{
  "num_attention_heads": 4,
  "vocab_size": 2048,
  "positions": "learned",
  "bias": "all",
  "parallel_block": true,
  "init": "normal",
  "init_out_by_depth": true,
  "beta1": 0.9,
  "beta2": 0.99,
  "weight_decay": 0.12,
  "schedule": "cos",
  "batch_tokens": [16384, 32768, 65536],
  "max_seq_len": 256,
  "train_tokens": 350100000
}
MLP neurons of a small language model. Each row is named by its layer, matrix (up: input weights) and neuron, and shows model dimensions 0-159. Each number is 128 + 32 x the weight over its row's rms, rounded and kept within 0 to 255. Numbers have three digits each.
After each neuron's rows, "fires on" lists the tokens most often at its 100 highest values on Wikipedia text that the model never trained on; "fires after" lists the tokens most often just before its 100 highest values on Wikipedia text that the model never trained on.

L7.up562:106123130094160149161133152107107117148113190122142119108118124075194131023117129159168134147141146108066165150060105090122141124107081101065129142148166093173180156194115104155084158179064191110136106173123145137155149088108121114148175058170104125086152129119155166147115108159162142124163078107164139112165128119154099116156116109137150065106096116139129114148128074158123128074128168152056156093132094101078113130084193142157090146129129102155107128149151083058144145136159126
fires on: "-", "\n", "|", "="
fires after: "\n"

L8.up194:097087048107162086119133162106146135125112096152107074086147147084140165145140110066132216107102120152149157089143115139083147131145160109136162085117101135126193137090095132134162132145135088121102117096180178128153096148118156109165136083084078136134073138100195133105145117107119101119090155181087147106105089129109128082154060152099107112137160113149121160120170093148093146115080159165152142065065151076198167155169119146117079151139141184125102163205119132159144180121128173
fires on: " t", " d", " ra", " b", " th", " cons"
fires after: " was", " were", " is", " being"

L4.up420:156115146096129090158158164119116155135144135089148095133102132108186104085136169149156066110076080057155142157138149151106109122128119073083150114184175132110134159136169149131123131109142134161133146116133112137144056166038169129093128053081106181087108192161127121108087180141149131113110120104065126118175121086154106077148154128093163119109151112078106119111110080139177103125177128162127110177188142151112105140160117133114138127152162132110131117230087106099102199136094075
fires on: "\n", "-", ";", " =", "\""
fires after: "\n", " =", "ing"

L9.up134:154069144099158146153167147109058125155114188114078136142086144146176072123136130141072104136133132151097135111115182183139177092096060157116092095141196081205133103160102128136126130156092114111144109110181153125151041142144163076163162054135116120149128106108142112109130137130160098139137133082106139058133155125104135147130138147159081106189119121065111135110160145105068179136134112202105160090125134086136128134128125142136123115199160116094137198134107107156153079089174142
fires on: " w", " s", "re", " e", " south", " re"
fires after: " the", " The", "The", " its"

L5.up259:127166152116122126181114161105066124127154066113189158092135134100167108124126167123118125099189166095108109169110123129086113120145146134058140101124083061156147141169089130158115129126119159123143068153126153109166150075141154118110145108145135139114145122144192145032087132154186160201194099083197134111081139187098120124127108135116156069149111141116129126135130114195096193116172153152084131091145196193110152105127152106121115088128156125149108083183133113131096102084092132
fires on: "|", " T", "T", "s", "ity", "P"
fires after: "\n", "|", "A", "ajor"

L7.up353:124142126123126181128113147096133079103141087121133099172099121121141122076130159114088123102195111081110106139137137142148069092065138107178134051141122118107163132061128047144124122157117155157139105151132127133161092124154224135133166088136160089092170120112171106078158166146141195184169121198152123109087139120126100100178143160128112128087100141183161114095089059104108138131070130133131108158165138102148101126107116091091127093166115144148182098181126088197121118088188145
fires on: "s", " (", "3", "1", "8", "6"
fires after: "0", "7", "5", "6", " 200", "8"

L2.up245:143125126106154151205142121110203104100142157102150097123106135126119166136108111088157120175136151093094151125124163186122132135115162074086092102147087159181109097157133174106139116125099218117156164145091164128152095128171154096114220122083098122210139183090172136086162071176172149111092127168184124087110099159109093126171117117105140117116126117133147122147137092161127128112124101114111087081133126216066109112119159113112105133109095092105120196162129146133149061082159114
fires on: "|", "=="
fires after: "\n"

L8.up34:107139088124154160094065121115125072153158089088134094163148130126119100071151122106174134119095117160170154128141123109145144128143154127144115108095117192112097161067084120163145120170138109101097090094159159114159059157122155095080133132124172072117164109089160128141087108130117067099134122205129114079119151149187082124200137191083096071094128147131160106125118099143173067138078140127128089164188171095175077117089104116140091142135142098130128146169055153163113148131157196
fires on: " |", "3", "2", "8"
fires after: "8", "5", "2", "7", "1", "9"

L8.up581:160111178120117174112150121119195117201134098059167109166128131169135112123134079138124143134156138128152172051113142126082203064146154104141080103101094124130125139101177123124115113161087165118168134164187082123126157088073149044121149109077170068163138133139146097167148133143097077151081101145178074103150114139175115115136084122133152157126148132130057090124093114178095142117061129129150110184155168124131095134148106109118086132160122148151111220101103135112144150135126102
fires on: "an", "ong", "in", "i", "and", "er"
fires after: " P", " p", " S", " t"

L5.up13:148163120109173145178178194071099043113122167103105095162077136166164101111129117180111105125138120085123167119066129100118146118118128131096183116089128091127122132174127106109116136165070181178173103121136188130150159140159134119127163101121069100110164082148130178122143144100151134164103113088173137104125120115113138102199149138103169108188140119164147099077167043102104132103132077133104138161070078128112090188091093169125128122062116087131108110115164109091070135143148156
fires on: "\n", " Best"
fires after: "\n", "|", "-"

L8.up487:093106122059097099079086189122200112196158127114137102179131140134077109100136180172074119070163124105103151102137147132108087123112082119170164069193196106150112124130127052160106121111072120144091144101169194171159151124129100097113111113119108134105113112171147164095179165162140095184143125187107118131114103151103148125163137144110115158170100079158137137158133136171135123096105137116069126144100189132122101122149120064066135094141105133180077143178103085145112123120157115
fires on: "qu", "z", "l", "s", "el", " qu"
fires after: " S", " O", " D"

L11.up376:116070103106123099114113144089172081174202081154110128189171098162139144118152124171115166120092202132126102137098099175075128163100138132117122070114147116184140110088122026182102101141101085126167154147164176116165112128119126172138132138124098165141122185183154149116137198131095118078151141120129126121091153119099087105161131126133142159138117060129113132078096121152073155112164101116071134091154171113099163059152095110124101135118154101108087143185163153173088161124127172
fires on: "e", "O", "s", "o", "E", "g"
fires after: " G", " K", " k", "and", "K", " g"

L9.up418:144117140072138151174065120109133119125119194148161124182098141142149126120114146139179105116145134112139142129178129164093078114067134088082136099104164158183069101165098077100102119122061167121141032093146171127167085120134162154157145097111139139120184113088144127102145179107147136102167074051119156048089120124126135105127102223172135126113133120110083139113092095151120112198173106141064121152091138106103168146153131115105134174129176143120122137173109109128115132140158074
fires on: "er", "t", "ut", "s", " l", "is"
fires after: "A", " B", " A", "nd", " a"

L5.up537:170176077122129114138119140114139124098127148174146070064126113131142144118106132138136129109128103119091140148137150138088157154106162134097158087155144082162113107122174130136143058185108084133121139151143122139145116116097088127074172040045140130198163140164166117078106123160136096143146110159160103061214195230155123120143143174149103116120150142115129147044110145084126165180067137090089116134170128187146151072107164154124105152118121141139114124140107121121087112086137092
fires on: "ay", "ate", "re", "ip", "ch", "ure"
fires after: " D", " C", " M", "ult", " P", " m"

L2.up108:190190104121160122098172161096092120109181133114138123157152147053155094084132163186106125144106102117177166128132187139097160092140112168137127099131120132115072126124132084065107126147120107092114093054117186161146149087080174119136178050077105174097154147088129126090137144126188164137105119112156109110154030063161092137175111152115110132105105142102116133093127126047177126139128137098122089153148201115087078136099129121134088130102130164109125123160132099138152161122161116
fires on: "-", "|", "8"
fires after: "\n"

L8.up208:107121064076153151117156133116105110121146111121118060081073134125084162086142153151072115092149106153077149131083156116130137098118157085119100082194188110150189120124143130136125117160078144139131125153125142139149049144102198142142152083154126128114099148149130099141147149095152131135140138166148121140105146198129111149150158201169148122115135101187092127175061136146130138157150151121081173142092092126093104083097067144087125190129131172160100157153145047204200156133098124
fires on: " British", " J", " Russ", " A", " German", "g"
fires after: " the", " Ar", " a", " and", " in", " of"

L9.up580:161133122102101146095161137118165093153166124120139153149113132087139135100111139175157149070101210128084150073102168127070085103141156078106099056151168132139200148104119045133125092104124169132132152166153133172156150084056088108110129137083203129152166103167129131157084146159135045121112115180112121137151107121105132139161070116155165134115073063153102160102178080130118142103107159194109141162111183147138138149113151151091132084177108199112129144143116137121124103137136104
fires on: "l", "or", "ag", "ly", "t"
fires after: " O", " P", " D", "un", "os", " U"

L2.up496:171072124096121130145116122107165091099109135228070097139134148152150144133119127092122111102118082205120125145192148121141119142073138125138138087164178131121141189169104126131116106132078173181130150179119168107164041169192140136128157125087168127176111136139164143104147142166215125097083102165127139147106085153142086140221091111168115081102149078121140109126138133173104158154114165083132132066165103181132157099120107117127108112164140140071107158122132066112129112126135126
fires on: "==", "==P", "==C", " at"
fires after: "\n", " career"

L8.up71:120105098114107116151148108115147202166185129116152147108168123086069125133115168123112142116131173040138179124109179175092103122173124053141113128108153125118134139085115095101098116145100106128159113136156172151145080093084184141126130115115143131134130146130184121086122080143111122173146135103144118128070123150134099097222146173167057120141140120131115100088105178141057114154107155184125098160143083101125123140102085147106123128179077191184158143166129095165169119106071048
fires on: "ld", "'", "y", "I", "h", "red"
fires after: " O", " I", " F", "st", " d", " y"

L5.up81:135128122076132180133107134116180112161149120091154111152169124099164094105123140106111096149151094087089194087146138156066192122149128098175089128120161148148160107079114119105148110162079137162196136148184123126154199072139105119135136101110185158159117139070166097178111148146139108191087103111116123099139122164077127104120159165107145168154153097095112147118163117135065148131082167190132061132107172195102090111146149107079067137132165078150063158182147142112129092145142127
fires on: "m", "i", "an", "l", "in"
fires after: "\\", " p", " P", ".", "==P"

L5.up444:200157116112138104149073138094128123144107189137107116176101144190174088167128110099109109113182087146139119027086123116099165118105167138111076110134086161138058132142065104051088120137113151138183127155117134137147139166147144067141159145133118095079129141132137118172176112154107183140136141123161128099130100108103111138110127165141164130171168118142116136182105092117045105087064077080090181126136161153147088162133150152158103127104148091125134186147100169147135179132188119
fires on: "u", "ell", "ul", "du", "an"
fires after: " comp", "hed", "c", " con", "ad", " c"

L8.up613:156174111099129117165127170102171147134140154113106138100105121160174194117121142109129132067175116182085189084164125184083076137121146157110067071171113124147165148106165053080136070156090125120094125117123145114148136105069157097131143075135168174106139114106104144155157104143104169122140132143175087098113157162110148104118077163152124100134147154150083112066129122157104187130190127078148159089097159200189110115129112146133093148097125104200125080099153175151086106133087135
fires on: "ate", "ad", "id", " |", "ag"
fires after: " m", " M", "M", " l", " D", " f"

L11.up162:190073081085151164159131139112145136083116091140067094123148085103137083109128167156090089092094180101144156138107175178098141112158118098150182151146211098171122147109089074128172117166096110138125124150096112158169084124138161099115157111134100143128142196214115157146063089123211147179152113156149139159171133136161111098163116158120118135064150119127163101124133135121155126185124130162136104129108111130118135084116099141070111145130088153104107076183079071165096157163087131
fires on: "h", "r", "m", "y", "'"
fires after: " I", " G", " L", "I", " Ar"

L8.up426:150077071096122105207120171112088098089100148185161069148113134098167097079125127110136109132101134073094143100123132105090114145147185127063145113096104119131217139132085112122072137114091096221133125132147101150147077142096162087068170166084113163122129117178133122144082112103106113123107158160163199162076130164114094121171135132135095185132111137104125132132116157139148144144151143157118142113106148129128112108086101121121088136236156183114147153147117093113132106112208150
fires on: "w", "ch", "ver", "my"
fires after: " Ar", " a", " ar", "ch", " en", " al"

L11.up82:136140119122213151090050188123111125143092160120116121132124117147149149130097120141109089110180121103062162159142118120102088147129138086147111120151162130154119161140080096174106132225086108122083090141156133125157071145094135120146128110146142163150164130147145135149127199193143187122138145154133098128081113142138071143146084063132125063128085137191055162109144152173152104094111048159094124108098107111070120154087202116098144160152146122149100087120113146167124172085140107
fires on: "|", ":", " an", "-", "g"
fires after: "\n", " in", " Country", " L"

L9.up178:152115139081143150110212154110109100124148136160127105110188134154127089086127117127065161067170129122091166119146127114090195082171156069170145106105165190186139115182130034126122133122084138137198151164145115143153142143112123157178137123118166144148143150109136125112115177164143118148069105117097080106128097128141120095160113128116094103143104137164128120184148152121127029107151074143072087157159175147109090126137175106065082115073164119097155128123104103115111098070112123
fires on: "o", "t", "h", "s", "er", "res"
fires after: " P", " D", " App", " G", "d"

L11.up494:148131153110101154144120114126133106117132080183085166106134150100145038145111122132101087020098149147120111127118155135110093122078116122172055131114089157142155131176127146106106149178141139161167100088121182171173123088107152134083166113136128085125106106115171155128125213132165115142140147152160149108146099139117084114160146066128168087130140145136127151209152098171123116065080160167150086078134116098094154151106104157065083133150116082112103142137071187093102091163118179
fires on: "C", "P", "p", "c"
fires after: "\n", "-", " \"", "–", " ("

L9.up534:113138183115152150146110081116157093153110138140103138103090137114166114096114158123159093096141138056115173114067174148120071130137110119148165126126134156184104147185104122144114109077148121169162075119189133082154111139094159107115197111138132180133111178118120093067188151104113130182098128148185160100098150166109098097163113137156161120174126110104139138087125145174156130126102164123086064142189190091193112094162109122117132184185131071172079154150134113116069161179167116
fires on: " |", "o", " the", "l", "et", "n"
fires after: " ", " G", " t", " 3", " S", " in"

L8.up304:150108093106122157137105109098139105131095059121116180143103127141160137097127091139200164149125159145172123122149162135144142162203102082169105147123118101144124173106096080093135082130151147162174090091093110167161172138141132154100137203111114065181116146093155122070123110121114126115077186158155144125139058109190062119150111181191097093062118153129120161095099078153133131069086141135168116151149150176176079115143089105115106092161121135132117119185127112166139102078136076
fires on: "ing", "or", "arn", "akes", "cept", "it"
fires after: " ex", " t", " le", " go", "ri", " com"

L7.up550:118105141113155117143143104107147123156177136137139126074119113156160126109122147180110100100134120169091178143099134096152166136084149148079104117189149075147153153158089109126114156184061135114136149194206133102176141109063117144125166117102063140136146117115169122143167105131147173161109125128177155135138127133170109097116135169089149079084087143137131086148087073140082126118170121181060119120085116142065133093036105081145144192107082092195094167099090091083115140131131099
fires on: "===", "\n", "A", "==", "O"
fires after: "\n", "-"

L12.up98:164102101118178127181086139065142089151108126193166072142125137099157150080166120124170120113088128097067170108144119146100106140112092134122124054167158152166169120109101107110136150107123116205102124113136096155158157142035108127123135107164074140034097163145174136155124153139171121179129124084125156137155189156150050094141140120100147081127076165161107145114108091119088102133162135193100172104149093116111132103102128089113112185131127144145102161179136136111054155113150136
fires on: "\n", " of", " (", " "
fires after: "\n", " University", " Time", "ummer"

L2.up137:113141112116149117212116130110075216076133159116110109147122134143186110092129140145133109139140083160138108172118118150128134132060144071107093090128142169187146137127141084125131143154125084147119140090143119135165062127150137161100136177117110046126087110154160143096175139135120071151093113143097148100060112151126137092072115103154180143134138123102135095152168089228081133138085150179092076131156180150116091133151164166112128084155116150125073161086142051090117093102097118
fires on: "\n", "==", "====", "=", "ately", " g"
fires after: "\n", ")", "im", "a"

L11.up203:114076113109158117111075186121070156055072141131128159171169161103142118097149161117137117145126089119107122108108138205075124130092066112129119110132158154146172166213070109154084100127140110121095107075103100113155062197123148141103138078159115149124101133127162208159116132165172143158195123151115147108054105173172129116156128075164136148188148135104116148137140120189107145124142115125067110117169137122144098128105134070106133190157152129147108137182132108111078121110169117
fires on: "-", ":", "ro", " as", "ri"
fires after: " on", "\n", "ear", "ased", " Ad", " d"

L8.up490:072150159156090171100142114113132129139133155121156153137108133120201108036131105150141083110138107135085131114160132121139101136165175143176086119152154118132083159137100093078125097154117095060094094102133128123149134130092133123132194144090182157110126101108150170096080190121142093174135116101135172057103189156165120134194102127120157071096090172187149129058132070144121129108136162178096116105152154080126122133071126109099129104093130072123174146173123080133070160102152183
fires on: " of", "5", "3", "4", "2", " |"
fires after: " one", " 200", "–", " (", ":", " "

L8.up246:118115142132138175091107149082194136130101125118113185130124134148151139118138069092131159099116129139217165127175088094106196117160113070191112145101113169143114169146050082150156107108108168159191090104078150122164131131140156145138161120096141035184120190133135113093121100131174172101094167105161114100137128124134114159125103136087137122144104163155136079140087094155126079135083085121113148167150177170148018135156099115078114135139163107177120152115132115127135093105104142
fires on: "7", "3", "2", "8", "6", "1"
fires after: ".7", ".6", ".2", "3", "7", ".5"

L9.up290:133096068122118168198135122109099090105123152110094124122111132137167139049141141168146106148192071098132110128075151099115112133139148129177137087130220106095130146111128057082095057209126089100140128117146140142161112145112191089136106116154093104087156156091124162120112146150137144154154121137117153153150118116146124187170124146118121025095066129168138094092116110126049129178126108150114139168137136097129129140092076161131110123132151113079184064150162131178152099133129175
fires on: "5", "4", "1", "2", "6"
fires after: " 200", " 199", " 198"

L8.up309:135117160086105130190186201118126127094103095151130127137126132148134106103132175160170132075139142070122154064068139187131086092141147076148199084148161179173139167161122106117163115120064186103141125136106113091149115059108138109103132098081140168143141107120123167130198125146125086121151101137130118087096065140074145143157117182129126152132136124162069064147111123195138116171172150161111066143122200158127132133096113088136116148092125140183131171134172083113125116106114082
fires on: "er", "h", "th", "l", "eth", "s"
fires after: " A", " O", " B", " S", " D"

L5.up281:170111125109172159198157186103151107186155080137123145145128139164225073106132117152125126105104173184131081154083100132126165141061111145085141089129162100088155140142141127092065137137142152143196070139140115127156168160101111150115115092120115120065132074104121160128221156123120154160147100074160137118095140139108118089126119126062185083144111157155178135146124091159119172102134085128096174080100101127123130145093086157124088116082163120081121109120138109089079105168107090
fires on: "\n", " •", " Pl", " –"
fires after: "\n", "|", "-", " medal"

L2.up431:177083098104127127081093128086204146096140194158149102180148134145154130133116111112155152140144101127167156122109161147111173133097132098145050063129075085142114095159149120142139137167124191120148116104137195183161099126081181130156154059094122110096137183093177127108080125142136129138077133161138153101059132115131128074197089136113165043096088101150123121118091110165091104128135124122051105106118096199144150124094134144140121203126126129097094145123087136135140131146168112
fires on: "A", " (A", "ong", "\n"
fires after: "\n", "==", "S"

L5.up271:160112147116146184172157137109181119141151158079081153153172148069158127064140118116128146115118151107167204171135159148127145136080076146148070118081132045067111125185103131106139089117103155115136128161102143129147142157090165127065165063070132147176168133107192117126061091109124129127145118183137127097130083111130070177197160129147125090118142144158133165095105058137140061164154072110096156120144122121093130137113130095130104150107143098174111176124159128136082126126174141
fires on: " In", "-", " An", " On", " 16", " (1"
fires after: ".", "\n", "s.", "|", "es."

L9.up263:150114099109134109135148121117091099114109146130103107126125146124191081107131172121137146096125094091163136143098134132094149135177144140101127093142086129134189141127085118119185118129080093106130074134128098130163146173071221130106153097124073138101106164105128142122150144086167090144114134135136198030133126098091058138158097076106118168137162110128096123101147075085136155084129133124118099150133187131129130130185086093066087090192163172130142157193131190044148122093161165
fires on: " r", " t", " b", " in", " w"
fires after: " was", " is", " were", "ly", " and"

L8.up262:121156098045082110125104131108167124150118118209168144202122142125175083078140121052186093110103142136063103133116152162100115176148103151153100100108169085126137129164114077167103099200098136112135088105159136134146098113134174063097128143147170139146133148132122153143038161118168150186180113185141150122088152136149169132171169121168185123101136126150077150122135102131073107158129142118108091120164114085107151107117053112100119176143125106177128187125126104127110167120127105
fires on: "m", "s", "a", "es", "z", "k"
fires after: "\\", " ", "A", " un", "/", "{"

L11.up114:113155129152094143127092165060149129136131137120115128159155186140152141049158133110122139108173102106093201103112150103119107061103117094152141119096198153156099140183095076123123156185121182086123094144142126158155073092076155135125160143105155164112129163083160143128112109142092117147158136161145102146108115180116100085179050100099118063095163131114169130139114051111106169154154100154101112087086138106136146158071148156122106119109131199154070168149131075146116096080181162
fires on: "A", "2", "–2", "5", "\n"
fires after: "\n", "==", "==="

L7.up568:139118130102136144125150081131176162169147133133101157064190134141164087157133139139139113103170143169114184143153076144135184170110124122117108130114132103114143096154112151127142129178102130114164141157171132152166095066094192153144111093103154139114120094046163079115175142159212150115073090112121148109133158112163096168097153094120118047109101092127118114145116106227064146105141157152096084118124168113077127137136105123103068150102123041130093180123108109088102155081161149
fires on: "===", "c", "C", "in", "G"
fires after: "\n", "-", " (", "=="

L11.up177:100089112114115171193087113130168129134165124082135142124130141096175109116142152075121078111156139086081137082124149198107090102104125129143145089117134100083126111112079046142164147189120125138140107086139128117157122109137162169085128149149135168112140098063162117094044208145124115153073096094169083115108147161140106141125107182174176114132128131135107123145115121138118120179095170135072110144178194087107190149119101084084104130139122111178136162195066156137158161094087149
fires on: " F", "f", "m", "s", "al", "d"
fires after: "-", " (", ".", "\\", "/", "a."

L9.up52:181111124114168167180186112077096141130105096117164146050098123197137103134091134109136157108163208166140177151094142122076144139097103101181100108114146135052075094132095099131166087117183148155118146108137136127145143176124110107155120138112151148141103092187155198144138130138109131112114085113155132096196147133159149144104109123160111077129154132120124102132119111166154110150123116126101093161143181173024090143116169121058101136094146103154089143174094149126108121061191156
fires on: "augh", "r", "rib", "im"
fires after: " d", " w", " dist", " re", "w", " p"

L8.up497:106133071104123124095151139106163101133153167078180098168208146083123152062132167146086124073112167223108125074125091141097186107127167072195118133107120162121090122131119098110133125124150226138131156140160111141166132068171086125120120139150146164120094141144151129100082157192128100121170101126118093122116152127095080084151150127135085122078100140136127101146110094142152098117142157087091148202156121177151163162118127161070106145090137154134084105173155126157172110098139178
fires on: "f", "b", "d", "le", "ard"
fires after: "b", " B", "ud", " W", "idd", "d"

L9.up138:168148101121173126053137083109140110145104140173117152166088140120166128091131142144117164121137162140128142098111143132068101078096087154103124093085150085129079102161154109175152151167066130103161124129168102128149108123118203138116157110056100135112175115154199124118134207142164153166073153148134100093105155139096160125106170149173095120109061098086118107116142124140100132054107106160064190108195140153170104090096089168138108137165106094135124201168100087111159133099113125
fires on: " S", "ong", " re", "ase", "ot", " th"
fires after: " the", " C", " B", " The", "The", " c"

L9.up376:133122118107129166152124142111135137144126104177102090163091145151135170101134103152078164083158163075103155067152132111109148121116183112133168083141096102136131128130144098185121156177070128099134112139166114135159105136132146155119182030135080134171141114115214125127147147106149122141102109119154152132094110219108134152125139181159145120148098117149128136112144040102089128105155057131052134115148070057111104068077099161111114145103133092163172170161140057155139175162123114
fires on: " S", " O", " (S", " K", " J"
fires after: " in", " of", " the", ",", " from", "y,"

L4.up592:153095166111145202124150186123103072112171151113104142163106134142146076085134149143088103143082105109118145154099107121148132100093133158100126104173160133101167130181194082101102107185136162112140025054146165135150153134094096144139189099112097122086178158082172140111096112127173176133156119089117129144117163112137125088169076095122169160138129104097194139038165125132135110138105172142108134148132154169151140136145098130145087127086174102112055104112135068094107153079122143
fires on: "-", "ography", " list"
fires after: "\n", "ck"

L8.up174:147082146054130142186105156125149097164179094174117120150146122145168113068128191140084085095063152124129127125104141137068164154109120083151115102121096134202097085117115087170129072175128128102110125083081105152155106113148110121150112177066067136136118159169155137147103132158157161144091168111178115129154144150141143070113112150204119156102102099159139095133142111134126160155132141114152121160177132181119087063181118135034091099094197133168131126166104132137093110143122170
fires on: "s", "e", "o", "a", "es", "b"
fires after: " H", "eb", " G", " W", " Y", " g"

L12.up349:170130076070181134165164106093119127093120112157118160139081082078187156130087178198099142106121127149171099137136144144118130126098208101124074070144093152104126178106119066097116132173100157156182086130139123142149121075175152119146143090178135161115130103071118128118124204169158123109117113126100120114104143106106090140139096118100058061181107168148101115070095098157156170128143120145111117100083089146163154093071110108124133161173157144123137119175185199131122095131121119
fires on: "ac", "ad", "am", "id", "ir", "ail"
fires after: " f", " m", " M", " sp"

L9.up446:105153124073143117096098137060174154176136165204127123122110122131164117051128126149098165089112134108069191144086124114117141144088112155094146099163206119177131152164096118103135139127129133152153159119126163106163130077134147119158169164135066134123149105121144177166193146087108099145130081108161174106115171097126164156093183111101162064110109129174076097110087082149119168133141136182075128113125164115095160117098154120129132119184065150161155150133166084047154171133096109
fires on: "==", "\n"
fires after: "\n"

L12.up181:120093066150104126094121130090184125108158125174166064115109126089123110113150079135134113112151165082145183154141141101120120131144166100146063087150100146134092162092125057155118113255146119147139081082155148163176122106108112126079139144195201092195123134139147138178114173105122121128096144152133135116197144108082074124156138107119174085115158189137127133096100072117099124115102171092133131095176151127129164121111156112094107069123156173135147061122133107124109105154100149
fires on: "1", "6", "5", "8", "9", "7"
fires after: ",", "7", "0", "1", " 1,", "8"

L11.up271:175126135053108192183117100120064124142127105123129092150074155158169097145101145102093114137169084123143142091100152142133116131092108172126116069168115123131145178131130104148156084145163139131131100128133139187143080109171162070159141114103167115166102114138130139118127092158195165142152148164165094181158095131138110152169078139138055091104211153140124115142116160148101167111119105179177104157133095164161098068131108095067024131102138141127146146144114071118108112055112115
fires on: "ir", "y", "ar", "arn", "or", "it"
fires after: "ro", " st", " le", " Fl"

L8.up249:130109173114104149163131173121152104120122190132122143167105128114147130092128146185101134126138114057133116117122175108133106163159143106131176096151176124196122141071122117162087107110038128132107140151170169125147140087073179100133166135090146137166137161124116091100120103171102113108105136189137125080162160132120163141132156166177109134107119125187074096090202116078111140121144182097068180069161130149139109082045083164105103074191165107125110140156120110121103077132119066
fires on: "l", "ik", "z", "L", "E", "ly"
fires after: " M", " O", " U", "u", " T"